MLP neurons of a small language model. Each row is named by its layer, matrix (down: output weights) and neuron, and shows model dimensions 0-127. Each number is 500 + 25 x the weight over its row's rms, rounded and kept within 0 to 999. Numbers have three digits each. A neuron's up and down rows have the sign that makes its largest values positive.
After each neuron's rows, "raises" lists the tokens whose logits its output raises most directly, leaving later layers aside.

L11.down142:451503536466472522521501486503497573470533479501496507467511487510509464516522516501505511474446496524474514473525476519530518494494493483479519521517498479492516490528503451481485519508488485518492497544456521491488483482524499466505509470533511554514479501488474513487521500528470465502508495549527525541455507527509491507551475488452509483531506492490488514507465485465499523529445
raises: "ously", "ous", "ly", "ed", "osa"

L7.down170:469550540489509523502521525477497476504508542486516492528490513466527541525480510519507512503500535466495493508467497500513506470498486515536537476462470505544525550520512480461493547443513519509522452541522518474468500487481494544485489482538480529498465496515531424519492491520463526487513470572470500525475514515483480534522503503535482511503482531494498476496493530473516528466507
raises: "hip", "'", "’", "hi", " of"

L7.down508:519498484543481516441526453539507530510516529445512492507436488506485538470510485509498452543499501503533487462480504470497489518487486483504513483529526524528536532516469482497510505524523540443539496504517508463513479484480542511503479503467472494490488481487480507518473488511494470502497487494557510512521510480515498528523494508453498528449523483526480490494454505494493501541492
raises: "s", "lers", "sen", "eries", "own"

L6.down237:484499493514530513435537529461449491481468557487529484490507508514484524495495524536508471480504493523472485513445516491495521520489488451505524483441506551522529490511490533545486474490498454484529509518501435519509474480502491479520502517515524503518515527477489498491510517520537504528472501508470505515509533499495490498525477509486525493536462473460525488504481431481482514535477
raises: "ring", "tt", "ced", "rd", "ve"

L6.down511:553517530481517508547529495511488494500559525491502525496448512477526557484484496491500506481501471519524503506473468508487464458480501536452524515487569505488480492482526527482500485489476552568469485463457518470520530479507491508482485473492470532491487523499461554477488520491501513513519493472465469548483490526534464476497515480481473483527499489479553503451500517492533429504466
raises: "ess", "ures", "ibly", "ure", "ural"

L9.down438:544503495462478485511520484537452488493515530503494522482485522476523497484437472495489477529470496482497509482546485478457475502460515477526493497501512498468484543468498515493484482552432524501492474510450483521468451494477475487496515531504493519498465476497515503520495514511533514477479487509477484476476501487517474510482496520513483527520489519511503492513466488529527494502477
raises: " of", "one", "thing", "day", " situation"

L9.down473:540492509465523513507500529526525526519460485493532491524524506509498480517486491467466479488532503484474463491518486517523499477509498506531559513505511505514460509522496483499511493532502465501488487541497506519530536504516488520487547445465534492514474470481539454540469519509479490450501480493507536504485457539512457471536499478514453515529562479509521477507520455529498540521541
raises: ".", ".,", ".)", ".A", ".;"

L9.down643:480524564509538528468536510529526484505474532514487484546511521539549539517530508538522501530521478482520513468517529463524506488484523483487454481478478511528519524534452492517514534474510516512511511497510508504483490501481522520488467473435495524487489487532543444507518511542481469517511475547514495478461488473532497546513521508491511525521494470467476489502534528511466499482497
raises: " were", " are", " include", " have", " go"

L6.down440:514485500478460474458486510463490474480517514474530500508487478502476492505526494488488469499514523511459522512537505515482517489499517510497494481490513513504491490495515523558460467545514452524477504508494495469575507481459458520482484478509520496511511499467547480521467540495474487543455494519509514486481461519484470498528530509526519486511505537527489526447506454460521516573533
raises: ".", ".S", ".,", ".A", " way"

L6.down573:543497482514503533489503478514506493479463464500496467472493469543488507462512552523530492508552508502482486451496513524465515490531474480455517531490510479526521529509509540499525452495540489515484482513520454511502508488484470516515521511490521474511472523462506493546499500501509455494488487501534523498477495517448499510530490499539504509491493486506516507489475494453436489483510
raises: ".", ").", " sq", ".)", ".\""

L11.down156:535457490489530495480496464459560502437491471497462523482501519516517485499479537537519521493510518475568512494496513537484526505511510521470527488523511496504475524495530524504515439531503500496488507536547472506530479504490470517524527495510529506502469476477507502527504512500484494448528492482506516530500507534501497503523475495528535474490506486517483482475479535492520522515515
raises: ".", ":", ";", ".;", " –"

L9.down115:546464487509478479506470463472479493524474475464483497500499513475568494501506545455448488467481497527489492481461515482482445531544509502527519488501508475503508447511494454480513493506482458505499482493477504517515512485463490504474488482506467461489470523477472526440470484515518506517506514568496505500483525474486526483546522499507498524493509514542527509520490499512539500497512
raises: "ants", "ancy", "ant", "antry", "ation"

L9.down45:519492498477508523496495526428497490427498506520471473516491531486480500490505496506524531519487452502487519456471520457511506495484544517508501460470478531498472498449481516519505495522515474493541485478522453506517518460494517530504478495474538465449487489507531489517480515515496488513525520507530540512498492494506503548516492472488475495485471520483537526500513498511511493473512
raises: "ators", "ims", "ves", "aves", "ft"

L11.down312:516514471519525489506492462513489486477468541517477487465558525491492502515543521493507506512515461511526503467461532480519451491505528541485516482468498514478506489482531526492479510518487544522487482533488482513527549510501509495525501505535499480483526536514521475468501488502456522492479450504517457451514483493489502535510508534472552498513477524476492525527544471454495520508509
raises: "ment", "ments", "val", "ings", "ship"

L11.down289:499535486471533461492491514489484544540506516475493518492472502439504485498494495517520513464494510483499484551520480473547506450511466505511511516490514494480513494459487485490489508501481512507507488508405499489476495544484498532505507445510527495504506505521520519500493469475456500483495498492564506560495469521488456528551520462509446481499507479512519531473532516447451453514502
raises: " to", " towards", " into", " with", " between"

L11.down31:505517484520518509455476502471485500466500500483493537464500517483529546498532482455516556518529502508489524524521506514544480467499515562479514458479508480518531462456522486477509510522477506504503514530473519513524560527524479473528448520567455489476508499493532489448510499536513543547511467543454490525494517512483480498502520502475533494466525477515496517495507467504512502487494
raises: "'\n\n", "',", "'", "'\n", "’"

L8.down479:481486484502538473502448520538480497504468504496510519447535524492503507451499507423484507521482468515476510477528511500498501428479453491484482501516520498513490485493493491492459472512486480490507469530541497493500504463488487472505507483472481471490477471489543495479536485534487474471488532477519456494503482490471495540519486488510483470475461553502502525453511490521523491460511
raises: " that", " they", " there", " she", " how"

L9.down19:506521546473446491515471479469426533473472506512501536498490530473496500534471493493472520493490508495521551503537496504477501456457491568480491519519475494476530506481494482524471513469480484500502513482463502512492491496476454510531499487487515472513469537476534470511507501513507492478498482480494494512500476517481541536535482525464482467486489477535467530455548537439504474516509
raises: " to", " towards", " To", " →", "bro"

L11.down115:499512467551536537476471511479501517514531448491548464513449543493526502531475500425475469490462516504528448530520506504501480555502492501490464472547578522491539494460475502516524494482532511462497495470501505502504456490497499482485484517504506553494494511480484462463524447524508532509457536464499511487516462517513497479496522502511536498500489439469519447507491503498512489514490
raises: "ending", "aching", "ming", "ying", "iting"

L9.down300:504499494490525465487465551465446509471516495489542491463509515473479499487497471526487470532475494485457495506518519527476496475470500533521512510521480495487509473481487494476468503522529490512514536516458508513513489511515455515523490513500498480491515477519493504425519445465504517483521496508521500536488503520478518525490499493488452517482464501456510508522492535560539517497493
raises: "ifying", "if", "ified", "aling", "ale"

L11.down489:546498538509516505507495475498516511477510518483476499526504496475502499522503547532517467505544520479497486515469483478508461511460508503511462526513527552552469485479532522547510475508504510477480509520508523537481478499515469533492489473503548519548495515497481508510448461483496486537524501505511490493442542518466507509472469529509456510508520511504493495510476547515519456455494
raises: "ore", "airs", "aud", "ord", "ı"

L11.down69:469459478537483503477479529515460501503528495509519466521506511522491535468438456500530508468527513484461477469468533494507488532478463519516528456547511463498487531511518513494506511464508532481483560490485486485512503425499522505517479476512499501510506490484522481471450506508489485494484449477525504500519525468507528513518521489452457522506499449523521480534505490486488495494520
raises: "|", "|---|---|---|---|---|\n", "|---|---|---|\n", "|---|---|\n", "|---|---|---|---|\n"

L6.down0:499520491507496481544534472514502480516526549486543482485512522493495514539515482490479508492500471475512502534511508496470523484465529539489446464510498461504526514523480509514525498521480500527475505533473485444502531493479574459524471449478472504495477441548514526555486538518471522474467484548454494480472510490510457515489495504474482507506470503516536491508501543487527513504532
raises: "ties", "oms", "ledge", "ative", "atives"

L11.down241:507515518507477483509508511467473540534480513517486541508473509500527517484487508499446507460541488480495509485552468501532482464521515535475496508494457480462545476458504472523541498482489496485506501524454499530516506539518467482518532490479482445517521485521479524491470512480502466502477483490516523531496501462488513510521522476472486473508507501567464521487542552498528466517451
raises: " to", " towards", " To", " into", "oon"

L6.down324:484524464491500522511529549520475518468512518511488485482517545505544515471484467464510473555438519518495526498461477496492499474489504551522477491507530483499513573519494474514539472512476520452494517515496477517493518500577513500491501520509505473512459497469470500479522488526509459549503514511488508486517477525502508523499509486495490505523500509483505498456505529514507497516480
raises: " of", "one", "ld", "her", "aged"

L6.down63:524484449496497482557517523485528529521491483475527515513499488501531550477510510464529537497505463472514446512523452509488490492474518492481491567469526486490473466516508461485512499478528523508487475483523557530506517547473516521499499505491536491519495466459492509466494528498501540522532510507526451521527503476529514536470503520487490494528582517496485485511479477492505474471509
raises: "ory", "ure", "ively", "so", "ures"

L9.down14:476516493514498522533500471525490486510529473517508522533473494534502515484547462481474494512501517558492520531471471511484476450491490482501516458518471500526485463481488516513482486485557481475499512499527548552515544508485468533531509498512523494484453523540507506507506520527482523517462542500498454509480541507487481508477494497528475481545479488516497458505503489477492439473521
raises: " they", " he", " it", " she", " we"

L7.down645:550508509527543519483521486506499525519536508518492452509491515446504511493512506516452478487507517487506466493485470494441483511468507515478472518500511475484527469511480510470476504506460442508473538507466523497509502468497489513519461494501535489526553523479499464547474523509516483480436483491513471514438518517531497473496484491502500478508491489492516517488559467515503530473497
raises: "===", "==", "====", "L", "O"

L11.down378:502505506526515522502455517457483474466510492488517469519487476488475460534514522510539482495513476505508520527485541464535503535508499477528537477503495551457516484506496488522531529486473527445522464529471496534503488453497519497497491531514472483545541500496535449521477481510468532503509479487449495502515524471539545498509520502486538486561508509450485532448506514482506504528478
raises: "'t", "’", "'", "ov", "ves"